MLP neurons of a small language model. Each row is named by its layer, matrix (gate and up: input weights) and neuron, and shows model dimensions 0-127. Each number is 128 + 32 x the weight over its row's rms, rounded and kept within 0 to 255. A neuron's up and down rows have the sign that makes its largest values positive.
After each neuron's rows, "fires after" lists the tokens most often just before its 100 highest values on Wikipedia text that the model never trained on.

L7.gate404 [147 149 127  87  64 133 147 136 141  91 112 114 153 120 141 144 114 152 109 130 132 141 139  64  99 194 113 168 202 156  71 112  80 164 194 145 154 138 107 119 177 117 102 123 101 186 140 120 141 110 161  99 139 102 111 136 119 124 127 111 120 117 131 181 135 156  86 186 104 136 127 122 122 142 109 119 186 151  75 114 148 163 180 123 145 131  77  87  87 183 106 129  85 122 120 134 100  48 185 117 180  99 107 124 100 101 113  60  66 136  70 125  88 123 176 176 106  66 138 141 157 171  55 111 132 111  84 119]
L7.up404 [137 159 160 136 105 107  75 140 124 116  47 129 148  81  96 127 114 129 126  90 134 138 200 144 107 160 131 143 111 149  36  92  63 159 151 169 143 117 113 157 117 125 112 139 127 140 122 110 132 138 109 110 200 135  84  90 138  81 143 117  58 111 126 131 135 151 104 148 131 166 141  97 112 202 148 169 193 161 107  83 107 120 170 175 131 148  94  80 148 139 141 119 103 134 117 163 166  84 142 136 122 120 156  33  66 155 100 150 127  87 107  91 154 157 133 130  94 104 151 133 133 132  87 108 127 138 122 145]
fires after: " f", " F", "F", "f", " d"

L13.gate27 [ 99 157 146 156  99 144 105 156 107 155 125 127 101 119 132 152 165 115 142  78 121 148 121 112 129 125 149 132 118 154 120  93  82  58  83 106 108 149 148 196 128 167 180  76 116  94  97 162  92 150  89 156 177 137 148 149 219  87 105 132  99 142  79 123  99 126 150 111 172 127 122 215 139 157  87  62 139 179 136 123  90 131 134  91 114 118 123 102  85 126 103 113 165 141 146  43 109 125 167 135 107 188 115 168  60 146 205 135 100 150 123  82 170 103 147 126 136 159 112 148 110 124 167 147 112 119 150 165]
L13.up27 [156 149 155 137 108 136 152 136 188 142 158  85 152 136 128 159 108 108 111 200 169 114 110 132 116  94  89 177 186 102 177 162 109 182 143  87 120 131 133  60  88 112 131 143 159 109 146 127 114 161 159 125 148 147 107  90  93 107 106 117 109 160 151 164  87 114 172 196 175 133 163  80 152 177 131  99 137 112 177 136 140 106 126 108 101 108 123 166 205 145 123 120 122 156  70 153 107  71 125  92 144 105 123 159 126  97 199 174 122  97 102 124 150 111 105 173 158 109 158 153 178 195 118 190 138 149 123 124]
fires after: "qu", "a", " S", " he", " He", "in"

L8.gate155 [ 96 127 164 162 109 106  75  95 156  72 148 139 138 130 100 151 153 205 123 101 143 108 137 117 107 164 102 109  84 105 139 136 111 113  90 144 108 105 108 156  82 142  53 135 142 139 123 127 117 105 122 146  23  81 136 148 104 216 173  92  86 155 122 138 138 150 163 161 122 120  96 116 108 126 112 146 123  84 136  91 106 154 130  77 113 143 181 125  84 114 104  61 161 138  95  92 188  67 147 132 158  75 180  89 142 106  88 105 144 117 122 201 145 120  92 102 128 138 137 172 154 152 101  96 118  89 140 117]
L8.up155 [112 173 197 107 109  94 195 157 113  85 132 166 109 162 168 140 165 162 136 189 130 140  68 105 110 174 106  67 111 182 122 116 126 120 127 137  69 145 124 104  78  48 116 171 136  93 182 158  79 168 109  84  88 125  96 146  84 115 121 148 119 228 156 132 105 121 120 153  99  82 125 156  90 119 119 118  92 168 130 117 156 132 182 125  98 137 198 142  78 119 159 116 211 157 115  84 141 139 149 144 148 113 117 111 186 143 103 182 134 107  87 152 110 161 152 163 137 150 124 101 165 109 159  90 115 104 118 114]
fires after: " F", " f", " H", " P"

L14.gate368 [165 115 124 102 129 107  99  52 124 121 125 119 154 102 119  91 151 128 172 148 134 136 128 139 120 115 167 121 142  66  78 147 111  84  74  89 181 129 147  95 146 118 115 149 138 220  69 130  95 121 185 166 180 116  77 124  80  17  77 156 109  88 135  98 162 123  83 160 122 164 142 133 155 101 164 116 186 132  88 144 180 104 163 182 140 147 152 146 161 144 163  96 137 147 174 112 108 112 166 123 126 138 116 142 131 134 151 143 115 100 152 196 101  92 124 135 123 115  87 132 141 161  99 122 108 164 130 114]
L14.up368 [161  97 113  95 123 170 178 183 155 112  52  78 142 158 160 140 148 123 143 143 125 146 203 190 173 179 215 108 145 125 121 148 200 142 109 120  87 189 129 146 149 119 176 162 154 135  85 139  77 197 115 102 174 104 104 143 121 187  82 115 118 133 110  65 121 120  92 148 102 131 108 148 129 143 133 130 135 114 114  75 156 121 143 106 179 175 129 135 139  88 122 125 137 119 135 144 135 120 131 146  75 132  84 127 188 133 138 203 107 135 173  92  92 115 149 151 138 135 149  66 119 108 124 196  89 149 141 133]
fires after: "==", "===", "-", " (", " All", " '"

L10.gate374 [202 106 147 137 157 161  47 123  93 171  94 105 103  89  75 163 132  64  89 147 117 153 156 121 119 131  68 114 128 124 138 119 168 139 116 188  85 148 105 128  90 133 154 188  45 151 135 124 135 150 191 113 134 103 127 139 155 111 124 102 142  40 142 121 127 149  91  93 147  80  81  71 157 176  92 133 127 153  97 112 157 119  61 120  87  80  72 122 175 127  91 172 118 135  94 175 148 107 130 148  72 118 144  76 104 112 146 155  97 121 144 121 121 153  71 105 144 136 100 153 123 117 142 125 149 125 147 126]
L10.up374 [164 121 113  96 105  90 145 110 144 151 183 188 109 152 152 136 141 100 150 105 100 133 130 134 152 113 179 144  88 155 135  93 146 126 255 122 122 110 160 106 147  99 120 189  72 128 145  93 136 150  92 107 103  99 142  86 145 187 160 103 130 123 134 132 110 142 125 130 100 155 172 115 108 123  92 102 171 164  93 133 186 151 116 178  91 161 148 131 180 165 111 138 114 153 122 171 165  83 166 103 135 137 137 139 166 161 103 172 155  57 179 117 123 114 193  78  77 163 177 133 160 134  74 132 154 146 154 154]
fires after: "A", "E", "==", " sy"

L9.gate383 [113 195 161  94  85 199 103 184 133 155 203  91 149 107 140  97 176 136 132 154 144 130 139 104  71 173 104 137 142  86 133 148 127 150 140 133 170 143 167 138 190 158 145 106 126 108 119 177 117  99  97 148 135 140 206 102 129 137  91 126 145  75  83  85 107 103  70  97 151 102 133 133 166 104 124 117 141 105  94 179 149  95 156 142 121 137 136 125 191 187  65 113 105 113 130 151 112 142 210 158 145  88  54 194 137 135 168 116 139  99 135 119 126  97 141 191 127 142 134 124  69  70  83 187 133 157 128  92]
L9.up383 [104 190 180  76 103 184 148 187 156 149 149  99 145 121 153  68 145 125 154 179 129 143 125 140 102 118 129 132 139  66 169 132 139 155 110 138 199 121 162 100 149 191 160  94 127 140 131 153  88 124 118  68 136 122 173 140 106 115  95 132 180  86  87  99 153 137  78 123 181 109 149 145 164 101 129 116 154 103  91 128 156 121 191 144 109 128 156 142 186 162  94 116 111 136  90 128 126 108 184 140 174 122  46 151 148 125 121 108 149 125 111 145 119 127 140 144 131 167  98 130  74  93  49 165  67 153 106  87]
fires after: " r", " R", " w", " e", " min"

L10.gate0 [112 150 135 143 136  94  84 150 143 150 133 130 127 155 120 214 171 123  29  90 108 168 140 100  58  47 179 124 128 117 126 130 113  93 186  88 152 152  73 122 127 110 145  83 139 152  98 111 115 174 121 122 142 157 149 107 208 123 112 112 148 164 121 114 145 150 155 154 138 128 105 148 117 114 167 137 128  92  64 123 120  94 161 111 120 116 133 123 135 165 100 159 171 165 155 118 129 177  92 115 111 111 168 176 154  67 169 142 149 121 157 138 135 108 126  99 138 170 155  89 169 116 156 183 116 120 103 104]
L10.up0 [103 115 113 181  50  76 124 160 147 171 150 107 140  97  96 150 174 107 113 110 133 155 127 154 151 116 110 190 106 135  93 143 128 138  93 191 157 124 199 153 119 111 139 115 137  96 110 162 123  65 111  67 122 120 153  59 142 167 162 170 123  88 123 107 124  74 119  81 141  63 103  91 130  69 164 115 153 138 123  73 103 182 133 120 133  80 101 154  83  75 159 115 130 104 138 126 146  79 149 102 139 128 185 166 128 131 102 139  91 128 148 176 133 144  95 178 137  95 125  18 119  85 107 141  87 111 107 138]
fires after: ".\n\n", "re", " se", "e", " O", "pe"

L8.gate204 [ 95 165 118 121 176 104 115 113 126 125 172 127 143 146  79 141 131 197 100 122 121 143 129 159 153  98 142  53  92 118 155 132 119 132  76 114  89 150 163 169 180 167 122 142 177  70 120  94  79 102 141 152  79 100 121 126 145 155 151 160 126 118 178 105 196 132 130 137 143 108  82 132  85 116 114 122 145 120 121 147  82 153 107 129 153 182 127 223 130  78  94  71 204 141 129  84 121 121 133 102 181 108 130 118  78 136 101  34 103 110 110 145 140 144 124 133 115 126 175 136  96 138 176 149 119  61 186 170]
L8.up204 [108 190 153 129  98 110 125 100  96 163 101 105 106 115  83 173 134 116  61 122 140 104 120 130 136  80 117 113 155  54 162 182  72 169  89 114 140  68 120 126 120 183 174 166 107 108 111 129 136  85 105 114 152 106 128  94 145 119  76 128 150 117 161 161  99 131 178 107 196 147 135 127  51 113 121 107 100 146  99 105 120 138 158 135 146  69 115 134 122 122 104 131 127 178  65  98  87 104 137 158 181 120 138 122 143 110  83 107 180 114  80 155 162 181 152  90 116 129 136  80 104 118 125 113  92  73 146 119]
fires after: " P", " p", " F", " A", "|", "oc"

L8.gate389 [152  79 166 148 139  54 153 113 132 134 151 160 129 139 121  68 181  94 100 121 137 155 135 161 140 102 140 122 138 101  83 157 119 153 137 121 111 173 170 163 152  98 102  14 124 111 126 105  66  96 124  91 140 158 173  54 147 135 156 164 119 166 113  93 129 148 139 213 136 118  57 157 189 136 154 125 124 110 142 136 200  68 128 144 160  78 122  98 142  83  91 166 103 165 143 140  73  87 110 174 103 169 190 117 164 132 117 154  75 144 124 116  97 107 125 102  98 110 105 164 134 123  91  44  83 131 132 148]
L8.up389 [219 171 133  81 117 105 128 126 124 159 109 121 116 137 103 112 162 150  94 145 114 199 178  99 114 139 122 147 115 122 111 105 136 176 103 115 100 120 138 137  83 158  96 109 129  57 196 127  96 145 134 104  91 195 145  93  98 152 139 162 153 114 157 141 118 177 170 157 140  82  64  79  85 132 116 174  87 141 174 122 135 165 103 132 123 106 182 121 184  80 121 158 160 152 133 173 133 119 149 138 111 145 134 159 171  77 146 109  70 111 139 110  96 131  78 118 131  93 202 130 162 123 135  88 144 144 145  97]
fires after: " S", " M", " T", " s", "ax", " "

L12.gate424 [160 144  78 135 172 105 139 162 158  67 158 144 137 146 119  81 142  94 175 122 146 149  71 131  94  93 111 112 138 178  90 167 108 184 106 138 131 122 121 135 131 195 129 122 115 117  68 101 143  75 142 160 113 186  82 129  95 145 126 143 150 126  86 117 128 180 108 115  95 136 129 106  96 116 234 144 119 118 114 104 151 178 152  71 123  99 118  92 164 111 171  83 166 143 161 113 128 129 128 137 139 127 134  61 115 146 152 124 179  89  95  59 147 170 147 180  96 144  62  90 143 107  98  93 150 157  97 161]
L12.up424 [130  70 144 114 140 158 147  21 118  98 119 182 115 133 119 197 102 106 136 150 121 124  78 122 123 160 186 104 143 133 106 107  77  99 136 201 129 130 120 159  96 183 105 132 137 145 141 114 145 135 124 125 128 134 131  90 115  84  87  99 149 154 187 152  92 110 134 158 149 109 157 125 130 105 139 152 164 131 129  99 153 120  99 155  69  68  87 138 177  57  93 151  46 180  59 126 112 106  99 131 143 156 131 130 138 148  47 160  92  91 129 143 110 127  95 155 111  94 120 171 120 101 166  69 167 162 156  65]
fires after: " S", " s", "os", "S", "s"

L16.gate265 [154 145 151 155 167 171  61 129 135 140  95 180  96 117  99 145 216 165  97 109 163  90 139 189 160 148 127 136 121 144 140 203 105 179 167 169 150 131 180  81  74 170 125 138 150 169  85 163 113  59 126  94 187 118  77  82 114  85 115 117 109 130 132 116  78 153 134 104 134 122 177 125 120 206 162  95 178 127 157 115 112 114 146 105 127 180 110 182 138  78 100 203 131 131 119 140 129 156 119  93  97 141 174 135  90 180 124 190 114 107 146 102 141 157 101 147 141  88 114 110 179 115 120 108 148 133 109  86]
L16.up265 [205  75 118 114 145  96  71 113 162 161 159 110  81 131  78 116 121 114 142 145 152  61 169 133 167 204 185 106 170 107 131 130 156 149 164  37  75 149  88 146 145 132 126 128 201 139 192 102 108 112  80 156 163 116  99 174 104 168 115 144 124 114 161 117 138 140 121 124 118 152 161 151 100 128 165 135 182  80 104 121 100  36 121 163 183  93 122 179 103  71 140 142 145 158 199 150 127 116 136 127  75 137 126 145 129 131 117 125 176 130 119 128  86 122  89 175 107  93 148 176 123 148 143 127 125 111 121 151]
fires after: "==", "===", "-", " |", ".", " in"

L6.gate371 [146 100 104 110 139 102 109  90  96 141 104  95 118 137 133 145 130 140 120 176 160  88 150 104 126 193 137 135 147 118 101 102 123 136 138 163 106 120 105 153 158 166 138 113 172 180 112 114 113 133 116 137 149 164  90 168 105 141 164 112 134 165 165 156 148 153 173 129 103 155  92  98 154  85 119 178  98 171 142 137  96 134 144  70  88  80 167  26 101 101  95 129 118 172  58 123 130  67 133 110 141  89 141 117  59  88  68 146  74 148 108 141  58 165 142 133 118  88 110 151 149 130  81 106 132 126 110 139]
L6.up371 [167 124 146 124  78  97 153 155 126 116 130 186 138 122 176  99 177 165 130 135 122 136 202 114 136 112 143 126 181 116 134  89 119 130 110 163  50 133 133 138 138  97 152 157 175 117 153 163 143 138 209 108  95 167 185 220 152 126 191 122 132 141  97 140 158 152  90 147 142 143  65 159 156 131 130 145 169  88 133  91  75 127  99 101 146  83 172  69 133 153 127 122 176 135 147  92  95 121 132  91 108 110 109 106 136 100 133 197 100 150  35 166 129  60 136 120 151 119 116 113  99 134  80 106 149 140 150 151]
fires after: " F", " f", " M"

L13.gate217 [161  98 166 173 104 163 135 124 137  27  88 150  94 115 114 176  88 133 135 183 116 185 142 110 117 114 155 144 107  86 101 123 165  95 132 115 106 131 126  52 140 158 178 115 154 170 144  71 152 118 183 129 135 132 115 169 121 120 132 118 135 103 107 123  93 169 160 116 139 177 103 199 111 120 115  72 119 120 110 135 121 136 123  87 108  91 134  89 133 161 135 102 123 196 121  85 108 118 162 161  78 126 120 113 134 130 149  68 160  81 155  92 183 102  73 162 161 101 113 102 143 118  54 182 146 175 141 145]
L13.up217 [ 96 133 157 197 120 141 145  78 128  94  82 140 168 103  99 102 156 128 141 142 140 115 159 103  92 184 148  87 171 154 199 142  83 166 154 138  82  96 168  93 117 145 151 111 104 103 219 145 147 106 105 113 136 132 124 165 148  99 113 143 159  83 216 154 130 106 129 155 103 125 144 135 142  84 157 115 123 167 126  79 124 140 136 201 117  57 119 185 177 171 127 139 166 169 133 119 181 123  83 144 118 174  79 127 101  91 108  71 154 109  56 124 123 116 161 148 134 159  91 134  74 110  92 132  79 148 159 179]
fires after: " G", " r", " I", " R", " am", " one"

L7.gate274 [138 112 153 178  81 127 142 162  79  91 161 136  85 132  82 125 187 177 128 133 191 102  93 147 124 157 144 108 165 170 104 166 136 114 154 137 154 146  50  98 117  78 163 105 142 137 120 119 171 104 108 135 146 100  97 156 205 186 125  93 105 175 151 145  97 125  97 113 110 142  73 169 163  99  89 164 131  92 166  93 123 133 122 166 115 101  76 134 129 160 150 115 101 124 113  93 150 117 131 171 164 138 134 115 159 127 105 159 150 183 105 144 147  83  90  93 169 101  85 124 113 132 114  91  98  96 113 100]
L7.up274 [ 70 131  81 214 171 107 132 150 122  93 158 118 156 118 161 131 155 119 109 201 116  95 196 152 121 145 181 133 172 180 131  83  97 105 134 124  91 127 116 149 100 167  90 161 115 117 114 145 137 164  84 117 132 159 101 137 108 183 123 171 122 175 210  51 128  23 126  97  99 124 150 130 107 139  89 131  91 119 122 186 124 181 140  85 117 148 130 124 127 151 145 110 104 180 111 161  89 114  85 186 131 121 103  84 105 178 155 146 152 169  54 144 127 152 154 107 124 159  98 124 109 186 123 164 124  97  79 111]
fires after: " F", " f", " mov", " start", "erg"

L6.gate392 [132 183 172 171 101 123 143 119 140 102  55 104 163  87 114  96 105 170 142 107 104  96 120 136 114 163 111 129 186 121 110 137 147 139 167 159 158  87 109 114 125 182 122 115 105 121 100  87 127 110 150 113 159  71  94 136  96 154 163  99 155 159 124 132 147 112 171 185  83 151 161 104  78 162 111 136 124 200  86  94 144 144 120 124  92 150 154  52 113 113  87 101  95 149 104 125 151  89 165  93 113 139 134 104 105  59  91 102 110 155 128 150 109 148 122  84 142  93  79 157 169  65  79 129 124  76 123 171]
L6.up392 [120 178 180 168 104 119 156 101 172 127  93  74 169 130 114  68  97 166 123 127 141  83 127 135 111 169 120 112 172 120 135 141 123 128 157 131 147  89 101 114 152  83 127  99 148  86  87 122 140  86 151 133 174  96 139 123 108 178 187 123  99 107 117 126 114 103 152 170 114 140  98  90 128 165 104 123 102 173  72  90 141 168 120 115 122 151 158  41 121 148 132 105 102 119 144 121 150  36 138  70  98 135 129  84  88  88 121 101  98 115 124 143  90 143 131 102 156 106 129 174 168  85  53 144 141 112 126 162]
fires after: " f", " F", "F"

L12.gate422 [140 106 208  88 158 107 101  72 128 143 152 102 105 144 116  81 135  46 124 100 107  78  80 181 182 136  88  77 123 144 164 129 122 142 117  79 145  84 144 138 145 175 140 162 129 119 119  95  90 161 167  98 129 101 101 122 130 170 147 150 192 185 128 100 131  84 149  92  93 102  64 123  75  91 170 141 182 116  99 103 106 189 105 150 117 109 130 119 122  97 105 143 167 158 176  92 148 104 147  60 155 115 159 159  94 159 103 138 113  84 123 125 110 165 143  72 123 103 119 130 116  91  90  94 115 122 122 118]
L12.up422 [163 112  68 135 116  86 114  57 167 154 142 128 115 127  77 123 157 145 112 114 116 139 131 159 118 121 133 144 100 176 190 122 160 187 173 158  67 174 121 151 133 128  69 133 103 137 137 137 153 131 155 111 117 141 138  91 163 224 157 157 131 134 128  93 167 130 137 175 137 100  34 109 118 121 154 144 141 113 102 129 175 112  46 132 116  65 182 100 125  88 116 142  67 197  90 163  88  93 175 152 141 136 121 156 154 131  79 126 143  90 126  66  53 123 173 143  79 121 150 121 173 108 147  94 124  73 158  99]
fires after: " S", " K", " e", " s", "S", " f"

L12.gate480 [136 129 118 159 116 148  74  83  72 130 113 145 130  71 147 133 232  45 156 137 195 123 162 129 177  99 148 127 196 150 141 181  98  91 122 170 127 180 122  99 130 128 131 176 135 137 115 105 107 126  59 105 129 170 144 152 204 113 133 137 122  88 164 118 133 195 162 140  83 102 162 108 107 143 173 132 118 155 109  63  79  89 164 187 109  75 119 129 143 154 135 120 166 147  88 113  96 129 104 128 128 145 134 164 109 127  82 101  97 174 142 147 113 151  92 126 190 118 100  92 137 139 124 119  76 128 154 152]
L12.up480 [194 109 152 114  77 147 142 120 109 153 124 113 139 163 103 167 173 137 150 153 119 114 156 188 154 113 152  93 200 162 142  92 103  87 177 191 142  59 127 165 121 124 182 127 160  99 154  69 135  88 106  57 161 166 172 137 177 111  70 184 189 160 144 109 131 117 152 127 151 115 109 107 122  80 108 152 138 171 138 110 160 131 100 142 145 104 209 137 153  50 117 135 109 135 184 155 110 105 140 146 105 125  98 135 151 168  89 190 135  68 136 131 114 106 135 170  79 115 122 162 144  89 112  97 104 179 131 178]
fires after: " Europe", " A", "A", "==", " me", " ear"

L9.gate216 [ 81 178 165 187 153 139 133 135 104 144 122 164  71  95 101 110 135 156 125 192 131 131 145 163 167 172 148 151  95 139 166 179  95 171 160 153  69 131 167 129 114  84 150  84 143 126 113  97 138  81 114 109  68 121 156 105 145 178 172 174 140 126 161 146 158  70 137 128 123  58 167 113 139 195  98 124 137 128  93 112 176  81 153 101 150 136 129 149 126 113 114 159  65 115 119 177  61 110 175 129 147 150 177 100 106 123  49  86  96  79 123 127  58  97 137 112 106 165 172  98 129 126 121 171 110 128 107 132]
L9.up216 [109 146  85 124 144 120 114 116 130 100 120  98 127  78 156 131 115  90 126 104 120  96 150  81 137 148 125 154 130 142 143  81 150  88 137 157 162 131 120 216 136 150 119  91 113 130 112  98  93  98  91 165 114 147 103 108 115  88 113 144 119 148 132 174 160  50  90 158  99 153 120  95 138 175 101 102 103 124  83 176 123  75  43 224 183  94 172 135 136 118  81 148 101  61  90 126 138  48  95 125 107  94 129 162 122  71 108 154 109 140 141 152 104  94 125 101  82 124  86 104 138 105 129 118  87 119 188 166]
fires after: " s", " T", " t", "ut", " Ang"

L8.gate336 [127 131 179 115 111 147 114  84  97 160  96  93 172 122 155 103 142 189 110 142 155 147 146 124 114  80  98  96 124 148  72 127 121 202 142 167  93 112 119 105 138 212 121 102 176 148 117  49  87 144 114 191 159  82 128 143 128 117 106 112  75 130 117  96 118 139 160  83 126 144 133  83 129 123  79 112 111 116 150 118 139  95 181 112  92  96  90  96  71 168 110 182 121 129  67 106 127 109 184 138 117 107 150 111 144  98 138 138  98 130 144  81 151 141 102  59 164 109 128 152 108 129 115 115 182  81 130 173]
L8.up336 [146 117 155 136 121 161 102  84 116 189  95  66 174 116 175  80 123 182 131 136 104  72 144 120  88 123 103 107 124 160  54 100 133 173 157 158  75 134 138 185 110 153 138 140 231 125 101 148 143 150 123  93 151  77 124 152 186 177 179 141 135 139 156 110 118 128 127 135 157 171 106 125 165 139 126 130  99 128 185  86 179  84 127 196 113 143 152 107  86 119 156 161 125 147 105 134 100 135 126 100 108 123 143 118  79 128 134 158 106  61 143 131  94 172 123  82 172  49 111 151 121 126 113 105 187 136 106 217]
fires after: " ", " f", ",", ".", " F", " N"

L10.gate151 [118 138 129 149 202  44 108 101 113 143 149 162  91 134  31 140 170 115 136 119  95 138 133 123 120 146  93 136 130 109  88 133  74 152 157 116 158 183  86 115 128 122 147 125 198  60 160 121 109 133  93  77 119 155 124 105 192  68 176 125 145 100 115 190 137 157 162 122 108  85  86 184 144  81  98  68 136  99  76  90 158  81 151 131 156 130  87 156  88 123 125  94 212 174 112 181 222 136 159 123 162 134 120  66 144 124  83 108 112 106 137 129 100 149 115 117 105  74 156  64  99 121  73 117  86  96 121  97]
L10.up151 [195  95 148 191 137 149 161 169 122 206 191  71 113 134  74 141 121 122 146 116  94 154 111  89 171 149  46 104 148  94 136 150 114 170  70 121 179 117 151 192 136  78 157 151 131 134 120 114 104 118  60  98 155 158  93  57 114 122 158 151 111 127  95 158 100 104 186 123  86 120 132 160  86 121 126 132 140 131 117 102 110  96 121 146 130 102 144 150 157 155 126 113 143 155 157 103 121  84 176 130 192 149  53  92 131 122 131 135 144  93 100  93 126 146 147 145 105  96 144  91 117  89 150 120 129  98 137 119]
fires after: "e", "re", " pe", " le", " O"

L8.gate11 [123 127 104  43 140  87 163 108 107 128 136 117 119 112 131 133 177 113 184  88 109 136 163 125 116 114 139 117  80 110 137 108 143 153 148 108  85 140 170  80 125 111 117 133 138 146  93 158  73 138 117 113 128 109 105 142 135 124 100 142 185 155 146 131 158 157 169 168 128 108  79 133 100 143 123 135  63 154 148 126 119 139  93 181 101 141 182 101 135 123 128  83 171 152 158 115 109  79  67  99  88 159 150 121 151 205  92 121 121 118  98 125 181 128 129 171 106 132 146 108 131  78 154 124 122 160 100 144]
L8.up11 [111 157 126  72 128 109 142 111  94  89 148 132 135 110 139 112 207 111 209  76 147 133 166 121 141 138 126 119  68 122 121 104 157 132 143  95  71 108 126  53 142  87 127 156 136 138 115  86  96 153 132 127 150 132  97 112 166 103 105 116 151 165 140 134 146 177 159 177 126  54  88 118 121 127 133 154  82 163 142 105 135 154 140 167  91  96 203 145 131 111 129  76 162 144 154  86 143  70  97 110  74 163 175 156 149 179  93 152 116  80  49  99 149 150  96 142 136 116 149 129 107 101 115 107 155 135 105 130]
fires after: " H", " p", " f", " M", " F", " V"

L8.gate316 [148 146 129  81 110 161 125 181 182  82 184 145 104 145 110 133 123  94 138 107 148 159 122  79  94 106 171 101 155 134 142 118  88 107 157 124 146 161 158 152 102 103 148  76  73  66 126  82 142 127 130 126 182 133 156  62 117 119  87 111 127 155  84 109 163 122 136 132  75  91 186 156 138 144  97 154 150  83 128 168 121 153 152 134  71 119 170 134 143 151 184 120 138  60 193  97 113 157 107 171 129 106 112 102 121 133 176 136 132 123 143 100 170  71 124 126  85 132 117 119 154 102 123 155 113 113 161 176]
L8.up316 [ 64 134 110 125  95 103 135 108 171 112 116 161 150 101 142 110 157  72  72 164 191 126 160 148 144 150 122 142  88 124 102 171  99 137  83  77  87  70  77  49 147 121 126 133 127 108 112 160 103 104 168 106 102 178 146 195 164 171 102 135 122 137 182 140  85 128 133 123 108 119 120 159 176 109 142 120  91 146 112 179 142 162 148 186 154 109 135 135 160 110 100 174 190 121  91 192 153  60 151 126 135 154  98 130 104 150 144 118 172 141 106 143 120 130 119 170 103  89  95  99 113 105 124 128 125 107  76  99]
fires after: " R", "qu", " S", "R", " r", " Bl"

L14.gate265 [154 138 205 100 148 112 111  98 121 112 114 140 134  67 182  89 158 159 129 154 143 148 107  83 121  94 120 148 142 158 105 106 125 169 120 105 148  78 189 177 134 110  97 153 144 155 136 132 139 137 109 125 106 143 102 115 124 128 157 129 163 131 109  88 133  64 153 128 172  67 145  98  85 161 105  62 127 107 139 115 198  95  90 121 131 104  95 101  82 192 115 156 185 117 198 142 128 149 100  87  67  69 150  65 118 105  75  80 134  90 117 124  83 137 175 149  95 102 113  91 165 146 100 165  36 163 117 146]
L14.up265 [ 37 138 122 162 147 126 104  47 141 105 125 100 158 109  88 143 142 109 104 117 142 127 113 135 158 155 154 131 111 141 137 151  94 119  95 154 109 139  88 165 154  97 129  70 155 120 112 144 103 103 101 104 117  64 160 149 145  88 149 130 101  96 117 120 118 141 124 126  88 170 166 162 104 149 114 165 111 108 138 160 140 149 138 163 169 114 173 109 139  96 177  52  99 114 144 107 176 110 171 118  74 106  75 145 126 119 153 177 141 102  40 112 129 171 106  95  74 106  96 155  78 112 156 179 141 145 114 133]
fires after: " t", " f", " a", "oc", " res", " T"

L10.gate468 [145 124 123 192 171  72  95 139 115 200 159 192 159 142 173 177 158 167 125 117 157 143 147  82 171 165  87 128  76 140  47 103 102 139 168 133 146  65 155 121 145 160 163 164 158  92  96  61 116 147 132 101 160 137 137 124 103 101 139  96 142 131  30 144  94 124 141 150 170 124 179 135  78 180 129  99 129 131 101  87 177 119  92 123 141 140  87  85 163 146 132 132 139  83 140  76  93 134 116 128  90 175  46 125 120 108 121 150 148 129 141 166 104 120  99 180  54 145  97 145 119  72 116 160 128 109  90 139]
L10.up468 [146 144 126 170 120 110 106 144  99 116 153 156 116 111 100 129 116 112 114 104  35 145 166 121 155 110 194 141  49 142 114 116  79 160 113 203 114 148 145 122 150 161  58  92 191 159 182 103 137 133 114  93 121 128 192 110 123  70 129 108 172 126 101 107  95 121 148  83  69 159 178 147 116  65 107  89 129 108 127  91 168 124 136 188  71 170 169  97 118 153 110  50 166 117 129 132  86 153 191 193 179 103  81 151 133 113  66 125 143 162 116 123  97  97 148 128 113 102  66 150 115 121 184 131 143 135 131 128]
fires after: " R", " ent", " r", " T", " t"

L9.gate510 [130 167 122 168 112  46  55 107 118 128 173 189 128 127 126 161 195 102 124 193 167  72 157 110 152 103 129 124  76 136 146  95 103 131  74 169 112  86 105  91 232 144 132 154 171  71  78 108 107 136 156  96 100 154 153 133  84  67 172 164 172 126 164 117 174 105 168 103 115 120 105 139 150 164 149 113 205 149 131  93 118 122 116 153 142 138 104 123 138 111  97 121 151 120 167 183 184  48 132 113 156 120 106 125  88 119  86 134 100 154 113 113 130 143 149 117 107 109 116 131 152 133 149 139  90 122  93  76]
L9.up510 [126 169 169  84  78 193 109  63 128 168 144 175 148 152 120  98 122 170 143 198  88 158  94 103 140  74 107 112 148 177 115 131 153 130 171 147 183 136  93 159 125  80 115 174  59 150 182 124 120 173 130 120 113 130 155 116  88 118 146 191 128 162 118 104 135 180 167 139 128  84 189 113 121 143 157 136 112 130  95 112 128 126 106 115 128 153 128 142 102  95 195  96 102 128 200 113  95 138 101 116 103 144 146  65 164 189 142 157  74 168 161 126 113  91  73 174 149 153 116 141 151  88  71 154 178 162  80 116]
fires after: "A", " O", "E", " A", " E"